config.yaml
head_dim: 96
lr: 0.0019
doc_mask: false
MLP neurons of a small language model. Each row is named by its layer, matrix (up: input weights) and neuron, and shows model dimensions 0-191. Each number is 500 + 25 x the weight over its row's rms, rounded and kept within 0 to 999. Numbers have three digits each.
Before each neuron's rows, "fires on" lists the tokens most often at its 100 highest values on Wikipedia text that the model never trained on.

fires on: "it", "de ", "dis", "foc", "-", "Sch"
L10.up314:472498551488515486495493504457560488507501518512504468518526532501484535506538446508532474504510526506515470539496484532502513499505517488532517525492512500544481553486481500494499498476502474496499523495506498487487451498465446475516511460517511492475473518510568481481490451541509514532503494498532483497508485492500494524505500503485512536506515467461499501489510515487471448478479496487511505491503515492467470532472531478532467566526484522529524498512503481534458507439514484474460499429490503516467482498468539511457538515483527528471523463456528460478522517508499514468

fires on: "es ", "are ", "os ", "s "
L3.up15:539520507516498498552519492461494496488494518467535514538512510469520501514500533501476471478537482494456485438523509456498462499542472518516485496489489472502481502509484443506493453518502515485527498466490443500498494469501505490522490499500517505537540460504517528486549502485489495502499518460495436483518537484485496472497515567503483525441556488495507523474537534455464504495517518498522473534522471465514484497510510505503448502550509530513511463489482536517480498483501516515535520516505493489437552476473509509508512513465485547500489501478512522484495514492494547506

fires on: ", ", "-", "and "
L12.up197:552542514448463471472493510495509503485507492450493486504519521464543503493495483433491512475531466538492535504480496477457493516499505512492510510512510503512503506536509513511472542489485472485511469477497518525536518500496525501503506526477518543466518526511506500480526509447478510492512544473513441507461489443489470541493491437510487494495518475499500473525493521473497468501536537523507476483495473514499509554535492482510447524509508529491484513506492498475500537458542448532513526492536482470524500489526511494476461504547553505515490501528487486488485531457549495474

fires on: ", ", "\n\n", "il", "in "
L9.up586:501511473474493523489513481466546483510490509487469499508518496455498524512447486541518533491566528488484475482487510469481507518485518491512528495487494510493547494526473519518520513491529527508534492467520521513499474466504461503506465518516505514488522500511466506511549505507520532483496457513479530477443498451521453513493455476473503530535500482505494486458489485516494502510497559475503498501525522453500485483504422515468489498491493518485452480441506488538520480477545498505504489502548491483481507524498476531502488493428512497529494535485456496467467474508557463492

fires on: "the ", ", ", "n", "- "
L10.up86:527517483506507484522496458481478445527510538476470507510505514506550543472526526514508462492498508491495500534506503460521480514499496447517497491485476519516499478511495531508492507524488545494430493495475507436512477506438517461520456502515544505492481507503487524478567549466515516458536535491470469497488491505521480508469521525516505507474498477519505499483488492469487472530493495477507459525487475495524523505502511540506477514496482529505515571495462508491474518507485495491522498486506504527467506498549473514517440476508528560529545509514541494471472545522519507505

fires on: "of ", "at ", "any"
L6.up763:513498499452519473498490504514536475505512501501511480471506487521490479536532469494526517516472515459474449465536516464506493485491528532517478534487496508525499537496550527508503501489533511458554492498487488492515506545494466493496511513497522538522551457481466569498464515494529511491477467434465517511495531481512513481502503507472508514517443525501536499476484522491491560512471464515471512481506540460460505518505496525468532449467460463534515520487505525496497516493523517455504481474490470505537498485501525533520494518492494531505478508494518477476485440500537475477

fires on: "el ", "tion ", "road ", "t ", "way ", "ow "
L2.up551:551509481514524520548466517511473526526504500470481486515503481505505510479521528476536525481481496505505524508520496493492505469521461524538469493517524467513496521477474475467540456554496477474452502515488511499492449492454510492543502488485501493502511529497522527458496528538466520520474488462509493566519502538485504509485520515469519516504520501509530460531482457483486472480518523495492478477506434455521514520500495513479504509500544531506426490506493492517502521462517494509524489521528483459488491479530520473518504523479531494444535452519547508482504540554510520499

fires on: "of ", "from ", "de ", "in "
L9.up544:509536500518530443490531535492509539475508508481484501504527500500531505472537464478499545481512504485514470519433474503468479482522496497500492515507494543509536502486514489472509507497504487459502493534505521533505496508491512501516492538529519506503536507478485510478494513472505520543548515496530555501481547462573497540490492460524497525525525510518516481500533515486525507507484510497497512453492500503493440511427481479506497512524486510508501549452531490458465515510523501496501452487487484489526483505514539500532534539459511519453478527462488443523501457482529494474

fires on: "s ", "es ", "they ", "ers ", "as ", "ents "
L5.up626:494549500493537483518517463466482453511507510469444533522544506532491504519500501486492478483482479497452502508519513475481491516521509530515493511514518496496516511490477498503517461502492526461530478506466511472460492496485508474540473501486500489542516511514527542499493497523442455450472460513518539504495506501511517494497523578511522511436538494508512526470506492450483468511540553482487515512502412476453495531488505538510490532501515469513486494532475534468494513511457497533487502479497500473481505516471481494535500526481512493493488507520554509474507487499468508456

fires on: "of ", "During ", "|---|---|---|---|", "during "
L3.up767:492486535477489493483500458472493490560507507483535447477464507532448528537517496489518531521493547458501495512473499530515503550497464472478524483509513484524491493494513502466502514477563494476521508485518525518477498514466502525499489496479525499519496470505524485470461543490506509512457507453468511503516530488551504527449497487469490497494500507500533501509484496465501497493436517488495492521524516495500475539464489531492501526507491465522538517476520499476544465499502508486484476469476470482571494505494564493466503480537532450462494508463512540519528478465523508526

fires on: "a ", ". ", "A "
L5.up213:500511501485466517461510481477509481515513552530541468487529495491468499499508481477506541497485525501501513471499548487491514491478539515480538523481494452552457508458518542545476546474483506464521466464497550438516514551535453503552500497510502513468482498521487532486488507517500522519470482532526504493487490506528504518512519508491532515459501526463488506444482487466499492520517509477529508473500482459478518512476465505472502511500468516537496473455531512492491461490466479493490522486495509491527477508479491540499451541478497476469503497470486449510477440503502477490

fires on: ". ", "| ", "t ", "than ", "were "
L3.up423:476507484546510501527499493480496521475518484453518451474506485524492455494482520465482557459530524500522517454563493525453499465542464544487456525498487538519529509494450454480489453466487509488467496527538506509493458502474507510514524490516453513505507444510509478478496529501514522508475507490507507547474525507422495513484486517457482527465478510478487526524478507494509517504492535542513489525533479464513521510504482518455497505522546521513541516537506479509501516507500520477488505521515507480484504482517489517501533496538514489513495505492486511499466534496526442473

fires on: "u", "os", "o", "ro"
L6.up667:465500536507531490484453524501492487529470531451440491526479499509491535505546530470505519498528488484519468535475488521498496500530525507502499500461460479517502539467462515561489515520498507486547474496521490523454504499485491520532439505488481522508511502486518474452496534527468493490495488488512455503445521540486472494476515525497511504499526530514511452509431545482459478522539552471531491504495511499525475538485494473486508478499465489533481477506487467517509493481457499544492493480556510454492488512514537535492501492465486496507539510484472509500493491495500533491

fires on: "er ", "man ", "director ", "or ", "ian ", "l"
L10.up190:483521509499537453502533486521462501497526511475541469534514486485507511483496467511485496531466510544493513514476510517554513557507493531498509494500519471531518470523501448508505503483526511503532499475477449526505495478511469518482505445500495510496482553513498476459484469476469487458509530543522547463528526494550508512491508434511480507473494466486530491487465479520465493495476465496500499489498493489537534539509483495517497575491466508501527522548457497499516518501500516479480457478464541501456486496524475475479558474476497507493503500477501505519495492517459535487

fires on: "y", "ow", "aw", "following ", "od"
L9.up306:491462527496509487500495499462485516464507538484517481436515501511515510507554526532526513490502570498496515467512513527528481524500484505464491473565530486458511508509433518489509492497441469455546464492494518512495505524502490488516458495503469523539542473497493516501505472477493489500529504480556515481464506504536501468465555477521505538493469511501478483535486465498494550491504489473487464461539498438499501484511480497501518515490524502492530509530501482485535480491537495455493479520502491492520492504477516482497504541497501528532487541492451533470513545487480489498

fires on: "am", "est", "–", "on", "om"
L11.up429:482514525491506552443460497487543476543501498470491449499479491512469518495483479517507516516496488534488528523507534492524495515480507480529511522482507498533513553519477480497442468494579520488481544464495516507507498475476476515481514543468467465479519497522475510512500485516445468528529508475506475521481509497485528511503522516458497528474527466501503498445516558499479481471555508510537519503479528503458524524466522503504494504545501492510508489491472496526434477479468509525496500521499517474521524541490501485475514516523513490461430513502506529466489493484478508518

fires on: "in ", "ti", "og", "em", "-", "ep"
L10.up712:512482500460481456489488543495491504531472518441507482507512507507500506498522473485459525535525484482570525485513525519527508517528551478531497483493474514475506506494517490455458547488533458483461499485465517500519514489515484523509511524532502528517517533510514480448515515469488480501500563445471483519458502508569468490513491508498453509491481498489507482514503536492474523499490504544504523513493488505521508530483496521509477550506507498494496517465549478449478545513489484516497459500522491527508477480531535519479505505536557463442498505500461466503500504494519471488

fires on: "to ", "a ", "about ", "ed "
L9.up205:450505492514477507454496511501515503525506494513512499520549525486507543519528475471478536512520509479512492512523520477496510498480550467517483527447483528560479514462503502507491555492482565475504472470472539479473504510504492476517481491466517515472501530494530526485485491492479494521514488499514500457474525435504544511509560491490458499498488464457477519488490482498488486503530506500467512462536512472463500511472488488469497497544500472545526486484516507511492497504458450503471518500530542490528493462466496487466543530506521551513459533491474492503466494555515490510

fires on: "az", "iv", "av", "iz"
L8.up640:513500500518485487464482520485533508513507530527507516530527482487486498491466506525512548463476524541473494500499484453497491519483510511521530471463461481513483524523495516504486455519535527540471535515493490471488483509475470462543517516522457501452552510483456514486490539476518488513498502471481502518502552520524488486479517536535469492485487525511532504482496542493492494510491462494490477419532499498497527497505493536498504516496513525537445503492545510535512508497463449515509522532486483493508514497499518485531460576487485463498509494539517451478470465468546500484

fires on: "is", "cri", "ver", "ri", "ch", "8"
L12.up486:503552520536504476469475477509492502498548503482486502524539503505479549512486512501495520555476523459488498477524468508513489500474509535527525504503520509548491516484516507510513473500510496469467511487491468484487482466504529512480538502488543525467518547519467508531492507516543475479509548555521514478480499501523477473468517527502474509489516483521492479498499531501492504473503508472525486550521535457484494521516488522484447501512492561518447504447489482496507497525464476492470431506510496524417515513488520476514478454456494464487464534523497496503479496482498517546

fires on: ": ", "ow", "und", "y"
L8.up252:517493510468448449506476506496524490484522525465468509486505487500512508522470495507525581497518532496518503488497570544534515511489492472487482469556488517479507503480498522531524509450471457460503495476442517473521506481482545550465492508480520535500483511529509488497512470465478493513504528490548517461537536486523484490495491489544496523507495533514523517512531542509513533531491482541455536511536512460443469515474511493488468515464517511491510508512516509490512453499465496480500476525529523479542498510528504473479471535533514519492491524523527494507469508484490501500

fires on: "ro", "u", "op", "en", "o"
L7.up120:493468544497508519550469512471484486505496528476504460524500463492491524527491439496489471522530509518535498488500478539498532512470487547476497531471462523524549503503507527546457512490522474467482510495476488516484486482478508510491487503494530536492475536495516489483479458501507500471526465509553508499454504469518482523457478488515491473486504490521526485499490505503473443498526502517502462549537516468482456547506472469497492495525443516503475470491516510555509472520477501546483505507501488472474501489509542546466541493522494479477554508518454522497500512523524528545

fires on: ", ", "co", "us", "om", "ac", "- "
L10.up121:545500455482477521521523498487505447468522500484465474515503464505516508494477522482511476484534474528511488540523504481525523491501464507484501472519480453499475482542544518497520496511499484510492495454480513458496517461461486488512492520517448505488545486482523529506549532479494515501486506474507443501480484470462512538504505508539488519480507428488493525508497463509477496505545503464518486491548481469531559504480504497529507505511523501545519494515464457530471474489525498474488500467486480515494493508524522462539438531482513523470484484533503556455481481481497519514

fires on: "res", "re", "id", "ro", "u"
L10.up209:459515527478471521500495506477444516533490496496499478548465497480485527486518479483508525510501485506507507537509522505506485501484492511441500525515496481510564509443532500509469474499576476481494515485533524523529497498518485529492485502527487519528496495495512501486491501519497495480477488520480488461442528471511489514471489552497486497483511516516525489479480503521495481554520491575491486486556462503527481530530488468535492516481460521471462501554492501483506492471506485527495510504530520502530482490469567477449480486489526467462510547518525533474552482487515523503

fires on: "pl", "ver", "ch", "be ", "of ", "ri"
L11.up554:572534468557506500507431522474495523499538503505482480534475497517494508490489531440530513486476492503482525556474541471474506508438525525471503504501491488518478479497504511492476457530563485489452483491494516460480520512514497504514483484523504535486532502498473512515490524562529492514499520510488493514478489502476487458486520462537493514476512481510457474518474530488500512490548500478479507546517484496478533517503486529497492484544498522507478443499487456517440498499484420479476515521496491531458525512535508515501497513478503495487514512490497488506472469515518495500

fires on: "| ", "of ", ": ", "in ", "|"
L8.up178:492491512502462499454460465506502491491482506456532488498501523493465528508487508532495509497480500464482503480466519504485479477553496539473505494545479489558499519499506454534460515507484437485519522489551497516498498524522479522502502493512497512504542498516524524487484498477479464519518524513507457512492545548504477489480471509529468508489529537511491504469511527480443478487497495530491441513518509475557504515552499497481486465525548507456493531481485589483451484494515499494515519531514508491473515488538522506512513507486521492496558552471524528503505466505512509505

fires on: "at ", "At "
L5.up449:508488424509492503482513469441512472538488532508513479469475489471510526507499476518519494515537496472497471492520501528497487460502478499511533530469468524537445491526501519522456485477482511502464486476533532501480475541474487447492482473461532479513558487500490513496511507491494468528504478487482492503496467496469532481482491487468490518559517496508508522496516533489486514507478487474517478497500513459517471502532473452458487478511512526524506559482524499515490521481454527434562522475512510517510503516523547552522539538475524499495512506491493463499467470503527499507

fires on: "y", "th", "whe", "ak", "ick"
L9.up49:500475486441480491471494477477486468543504504498513493503493498523571512544512488515504488516497451490493510496511523540491488522474515489510517515514500481541445517549500523489519476504493514485508533473454519500507519536507487446486464509544524529523503525479465504472480482466509526519492488466478482489446499558523496505496537503521463528481489510467450475563481509492493487514512528487454522489531517488538495511491464517488495531533506528495476489477498506492499472547521462494477475516493570474509493474532483446555512517461479520485496521497470515487499483524543512492

fires on: "at ", "to ", "At ", "To ", "from "
L3.up654:504508487466452503502518478488497534544551519491535506457481501512521514524544458532471506485531459481472492488495485509472470465494525542482521502483519491512518507506542525479457480449492491476506484458498506470538506541487502496509480489541493499490517472479520518486461507489482495518530504493450476451537526495493517517490518494493504496475461545532496463535459515520479435504468505517516476545516465472516502506519469505478511497487543520570491506506560517510512489507499467484517477463474495509506519509507510525508536511507504522520460519497532466514453454468497456496

fires on: "1", "that ", ", ", "-", "cri", "called "
L9.up712:482510486507504512466511505506495469466494497495521466505495531424517533487471454502502467486494506528528534503506533534486530549514513535485498501464455495491506510487498538533528538493500509454513503529532518514471488525469502485484473475475495517520517529466519536510504483506533526519463528492507497503525459432543460515486487465508457499499505475497507475539494501501500491445466567491511514486512500490466547503532504497482480524522469526529527503516492474517497499501542473506499514526514488505487527469521511470447460492435499483474519550514483477512483517501566503514

fires on: "a ", "A "
L6.up178:490547491453501484475511499503480498527513543534520474525514466453487517504477457491527532488494503495458487493492500490453494480473492506493518508489516532495452503502529497466464518490455485462520508557465556499525507491509520524539514491501447503464510496495470514481492484529495545478517484508528504474491440514486481518467540508500534534470491528482464533476464528499514474546502508528543543489518467449483504501486493466525525546495503524517450528486508470542524463476458522523520509519486503484505485502500494509514497557492506473488526525523520455500462483492475512476

fires on: "am", "om", "th", "vill", "ad"
L8.up389:517505496465507510510442476508483458516494500496472480505507491533535504511505510513548481502467496510483496529528475491520507475494509511504510501493515466511499535544553540495493504542497522465472486451525498453478484504451508511512504548533463496501479460501495518487472490496484499512536530529478536528503498504507492529507514493481477522481479475493518517477480509552474483474537521520514492501521437493431502523509477471506484535511503537518488470446500495558469521523468492505561480483495510483500497512572477454500548487498516548472472523496522469490483451496482504534

fires on: "it", "i", "itar", "him", "fi", "is"
L11.up456:539503478526506504463480461454542480502517514524476544487505513496456518505503506500475502497479492502510506524533528503502524522496553475468515529490521485508476488488484445510470519491547528506489469488476508467511496511448467512492538452483497480481480468502477494512446492468494503486451523488468480486464518482525520543475491493480505519499512507501481522504543569462506507467509476523484529506505447468523535490497471455520484550510518498530513461527484451525542537496496463486484498525512544524517549488520466484515493467487533495511472492522523527524502470479508541525

fires on: "-", "on", "ri", "iti"
L10.up224:512531471496480509488475467529488524483491505491487521474517508498497537510481442470499530495487476455475485517521478486492502515463502503461561441498501513479504524521508506484529497520481471491493536534520521502482484532511480537491474481492537541474506507502492497536499503502510485490479529503520502531518499520456459492490503484522508526518480515508499483529438518465520488470498562518513532528511466462485496530504466526544484473565516508511435465473471499527533486471493467540465457535497533469463522498537496495493512547473497484538500496541514483456513486490549512503

fires on: "ri", "ur", "ed", "on", "-", "ter"
L8.up442:532526476491480493491515499466474508541488491484516506483474499485479521501472513534516518493490489459442491478516519516470547513441535493486506513453511505516462482504534499502476471513497493515504512489537477482469507507482500449504507494525527456501507509522493535522502475490542508518494495508435470522487491496460476454465530534527505508481570479505501493529435455512504520486477483463513499547500530485492476533527483528530469504548484543538521503518497484467473505481516478482479485496483512470492507481542489480530455527463502504532546530505530516477450524509537500522

fires on: "V", "-", "7", "and ", "ended ", "0"
L7.up289:484473558457508494479485536486486538505499490465483500489497494451492506520557523499444510487472502462506481523471477484528487532483502539491515480455456456533519487474522498509485481546518529483535509530488543499459487517502481565517537507506513519483481470476555486453540525494463461475482502481521496525459545510485490488518466542468493533487488533530487471471513528521480535482486526518503496524508524476515473517530479527520462519486480487503466509486518506505468493475501511527450537505493511494485516473498546507505500511488497454497533498534493487505529480479518485459

fires on: "a ", "-", "no ", "ion", "A "
L6.up311:511510514486502508435484470481521502532510522504497468451515489461478513505523455477516528494474551465525501453479460437494477484463500516449528503451479520519451511496513524471528503555506494492525488510495538469521502543528471532505527509446470531481511500491501525487474513503524508497512528502511512501486457537490464498483514487504503545467494495511479518450518480451515452468526522498514522520526497479481488509473464489449481520517481504500484505476488477550487486455488499509505480540502494532509496501525497518555432523506506504483514481479491471496472503482500528491

fires on: ", ", "er ", "director ", "t ", "or ", "company "
L5.up340:513488501460463496522483491486532502466443514487472502547531489491531525526540449512527517534520489545483510552483514482505507519537511520518530489479520459495477512502525495526495519462536517489499490473491470531467473463471470557511512515498477504534506539456515504488482520482502489512470526539508502479516545447505478490479517492550514504495516502507528499487474450477494493493533514462485498542529502493496527509471505515522492566484464521497543533494477491490505514459484542514513483492516502525476460472528473486537508485488521475485546426489498505473509509516501547489

fires on: "of ", "an ", "a ", "at ", "end "
L3.up241:516506509443494498481486472516478498530497523495512501493481482483474516524520493487569514511485519473542542507495530520484500522470501518529529500484484490541490520507447556479478492471490488478508478486474507472526445575491482532520490462490495523482487463533510559457484500436512481456504535497484509482522501501550508519502534501472534519527524486466559536482520489530465491477506511490511527501507509509543512511453471476504509502515501470536556512486514512494518457482485493492489521486492485515509484517492543551482489513515512485451490499465521489525507461473518508535

fires on: "th", "ak", "d", "f "
L5.up416:511472499514482503474457499474522503539465526511516550522501503516523479494513512488516519515511475475469530511537502474488522530504505525506503494456511510473473518476490508512522517454480496495523533507448531528476485542504468456483488512468504513534540518547487492489488496466539470492452486503481456490487481491507477552458499497541494497511518482517477491508471514476516436504489515481467503474504505482499502497531446542490529504535436511542499510454501547483506471534465496511529515504501500513551485500558544484517533471480550486461498508476512490451470505497486514528

fires on: "way ", "bu", "line ", "road ", "oute ", "ce "
L2.up268:504499531509522497563525522464440537569486500478507508528508485485535516514539526524498473455511498540535504498508503511531486516514510475499462524470504507498485505466488433522480481527473466518506566488476483497483524552446541479537490490514487503517503524510490526473526494494460507495487495489526479505503487511485504503493514512529512508516494508468509431537507509479469518533513509507513487487494457485512525525517470469501526537528473541535461468472486470541501475455540512497527481513551494485511499468481486532478505506509493541444510503513534522521518525517503510511

fires on: "of ", "from ", "with ", "i"
L6.up30:502543472519502490510506502490501486511493503495486502546508495477491522502521441498495505529508490477464488483444487500514464509502496488477495524475476518474503528465515519515560511482537495497441473475508536490560492501485509505481510498503478532501487487525499475538501487534515504503480512467526525513548581532534468493494523491531510532502459536561509461515458511491467523516485516504467472470503486493547421512483493504512532462508502518502492505448483513502526519504505516551522461459497509504518508507516476497530525536458503517541483498505506438491488466517534480488

fires on: "es ", "ers ", "its ", "ts ", "s "
L5.up708:496513521511514456514460562462544553464502496492511476528512524465480522499494499440487499486519539517521468480507477466458508485501493506518542432468478466484493521531512529525489495507531487480488516500502499524513477488475504534483510513492506498503495475505539508508499508523464482464467471469537451560501511498460486438513512511494507506471547484495508502472512499499445553521561508493506531502548468451514505517492476514497475506563489534517493500526519487462502504489516516506510501507483485504498543496513526501463496508464528518455529526490499535519499479494486539503

fires on: "-", "ad "
L11.up351:513474481435481523519506495490514514482476505464499488501510504512497509485534514460428519483507462458473500501504470477532466529486494520484501497482508511502551509489478513418499485514496474508464472492477485502512492501488464545496530528509515520502491529523502514511498511485554527438489516467518489481490456510509474488489535538524472519486464509500529484493531486511450524534477512494515509526492494495553475563567481532516482529489509492517489497496495480506491512488476503519486503502549516491469553495557524488499522485487539457491518487477536528514527460540539512479

fires on: "-"
L2.up489:516483547501491496508460502493518493490493514418471469526501514478476535519509513486475513497475521481499579490524506494548493477495540504496491538471492499563555510462499522515492509500488489490482480493486526508485457536478489545470516480477523492463495509511511530452496542479525474516493491524517469464529503511523446471467505497523506511496463484525486475525527454509515506512454547501519495497488511438497523542508467499491523534564511446492499454506477503495497515514461440526467463506522508504483534496525496465517506480492498484484505499497518491492521483514498479497

fires on: "than ", "about ", "t ", "ly ", "ate ", "over "
L3.up316:481481480553491506521466462473519517513500496468537483497497479524510481520567485490530524481495519486527535480529501520497509494555497545500504538489510504526525491479456487510449472517501534498485503495559514502474496502447503477486514520533471536440500514502505548475494501479501523509513513523510463524500480506468474531501520529483475523494459521471465527516498479537499472468496485516472460501515521454514547513500453469486494508556511542504554481520525502540477492514502506456474524513510472486493534476527518553514534497523516481539471488472491488505466504523539491496

fires on: "in ", "the ", ": ", "of ", "and ", "-"
L8.up167:510528505472474493472542476510504511497455499454469514504503508468491496502475518462489459520474487484438482530466485513485463524499521500543520495539460511545494503521467532519483473520512482464489501527510505457495493560469526516535489478495497471546548512538489545466489487485465476489529502452544484537518516494497484513455498488516478508470527516527531507515523473449489497494500531515486467521527499499483503518506489506514470487505514503503474472473491565475446501475514491526548503537532514454511514490524496490565485485525530507527497513500528531492515493543506479525

fires on: "i", "it", "he ", "st", "ic"
L7.up210:506492477487452501464480500491514492505512507508479523501519509487501509509509485498516499502549465512525515530533525531512489526479515515487480515459502486515531527483497466495474519474557487484498476499495527473544442454459494523493550490511486542448528461490512486518488509504514503466464474515502478487499548483484532517480483494485476501466545467516524541480518523452470477523486510545507538464480498486508550498499489453525517496522504497509487537534525500504560450430450531543508515486518529457510536508466527492485463483506532478485475491488491468501507497473513526495

fires on: "of ", "in ", ": "
L7.up753:489507476469501499527516439478438491505466515460520537481512531481441536491511487492494499505473492470463500502450489457526477512528499486545520520515486501530476517570477481462522463502496474499477481489479513438507506532523501513500480491503494502511525478488520484481488449469508491514520501485526485512511537536536527522466483493506454538481506540504559505504516525526511495506463531532522499484512510497498471498485469480509493483493497532503512525433502486482513497535494497469531505499504509455509532449479531524542491505498477546477486539502562517530509506495523490527

fires on: "iv", "ri", "ron", "av", "Jul", "stor"
L12.up341:488527536538486482473491518483512528525515525513487491498481493506495516533497452458507482490499544504506535565488485488472477500476505470505500499494499520507500508492486536546515421488531539498506513512497520538470484433503485494510503472536469524495495532502469500486469515500514479508504511497501488523483526510489503475482540557481479493490552463487466525534498516459498488496480492496487503499489534464450577508506484495497499506486482536521472504499516508507500493505510450542500445494470514523515517495519503500483530567497527444525479498509486515535478482423458528491

fires on: ": ", "in ", "as ", "family ", "of ", ") "
L11.up38:524523529451474517486516487495473450494502512461506478504479513482481523536495474478515530482492485505477486532478530520495468522456498518473527469508496514527512512560481496489544491521473496492443480449520526460524501523480510493529486460474518517519524531490501534492496465512485520474487489496492487536493491478526471504471492470523477509479507490504561512540486512488499480504499495550481493457516494503487486497493459519465459517525502496497445513464500499482453464492500512532485459491545494491513522502464516538565474454505541552521479553474541506502531534494515478527

fires on: "\n", "which ", "ren", "eg", "if ", "Del"
L7.up339:504524513532517494444532447480475501496476495477536471522500509528495530514469512504530481491523487526466524457546508470482446515524505519508501498531530466537523489499508567460475501505537501463523489482490526498500513538534525520450529517527471491483511534477523507512511492533547516437486512479478470468494443489514454518510497511496479505499485518564496503484448548500490518533469521505481465502524494484498476520516527467508485514506509523494501512456459495508461498481479492520507503512518519511481507493473504465544477532495538554505496497487481473496522503442488494477

fires on: "[", "^{", "i ", "_{", "ur "
L3.up736:477521541552511490530503473459532537495494529482494456524493503524497486485475468516470537484525483532475507520463455493475488503469499475526521514460527490525504510483500434507486473464501471494536503507511513517486479498505499460567489491513483516481527491487491540510522460475534530422514498542504514518443486454533506497487562508528526534497491504521513496487494490492551500518487514478490512509471510471526499504550489499494468477489470486528470514456516508501446492473468464500506487485515522475533527503519546494519524511511488524523490486465483446530493500491529486524

fires on: "in ", "of ", "En", "ou", ": ", "inter"
L12.up44:512530474482460507485470501465504490511498532471517488474473493478479538505471461418519499499523488494511494521475496510522486529543519505526518459558509499480513508503492455529509484478523457470515499507511546433492481485488522475548492496510512547531486499450515508518544473505475515489493524461516455502506477491507497527487452491496475524507525541541495517495455508498517507498489498520503513491517506495462459521504482498498453504526496524509461490483485522431476496509545495492539461491518490489548491508470481498516500458509530537476514514495536552512493500484510479560

fires on: "and ", ", ", "the "
L7.up683:509485489469475443496480462497417525512498509455462517556500494483530528503497483517512519516474503497476526483474500507487514516538494514515522495539466498545476493509504538523480512501496492458500487471508498517499554526471545508498491454534490503492547443487499531504519503453478522505490510500456474511474489520490489527478492460542480512511486528484557483443492533432483480506471487499496486493504470513506520506518486465520464479517511513487506546491527517502473515477515445539511500539491507518521512500517499492539495504518524519507481535546515499473512475540547477471

fires on: ", ", "in ", "that ", "over ", "for ", "of "
L8.up683:489486449525531489465491479485466518503486489464527479475490502483495535498463501518495505490512501480508466497485517483516528505553519480508506512496468497479493508538488518514500481505510538465504512504530488487506470540486473516510450515498513483518544521450522510472540467526486546536474474481503485507492497452491509548509480472508456544504480505504534496465490485487489506477490542493496481453541495498488464537488462425523486475521516550544503507465553443527490520452476558538539494497510519490477489491512517503493522486454512474462522520520469505511508489479546484492

fires on: "ou", "^{", "u", "[", "_{", "au"
L9.up298:509493521515476495488511466530488498466498519499472470501498492521479525487509497488512514514512471503476511548495482503490459512508518537548522505509536504472444528475468478487491540481522477482538501506485480512500486516529537494529496525474523513476501521486470579492495507460523529464487493474484475492454526458490504481495543522534498528507551529521501467512488504517517509518507499423488509486481536453504523474554507534457505468529489513509477477426487491464498465495421482540500507509508512478524495471507519485531507497528510471463468477492494485520463511474489532505

fires on: "at ", "At ", "of "
L3.up287:490477496485499491494486467477526481518502515495518443462471484547492558567533485524505510504512507471499476525484544535499501509502513524483522542476495506525505544507490506494475499478499551484519488455526554478525461543502473485499511493543521517478533497496469493449512491486507529503462502474445512463525525524508511506481491497489506520519483537483516508464499490519495537492466506494529526521469520488508500510515487507462486486529485495515533540501510524537514483502516516460537505403477500501542512477511496537494523509510517510467484516460480495531436461471514476491

fires on: "ti", "ym", "on", "ri", "i", "some "
L7.up64:489526489510463488499511455471493548523513498480471495491513494495496517509480503517530489480469475456479490503548512492457512503512527496494528499490504458494504538481492478502520497514538503464483484466541491464513474512461481489507499533508480508482516514500570519541526519505566506524475491519474470495492545510482522486505506515494479516434528517523477487509430503437495513535500528516507514474510470488489502519447504487518476478573524500506484525508493507510484540481479504555512505543501507491500439484498501511530497522479496453506496521519563510486454483442513510492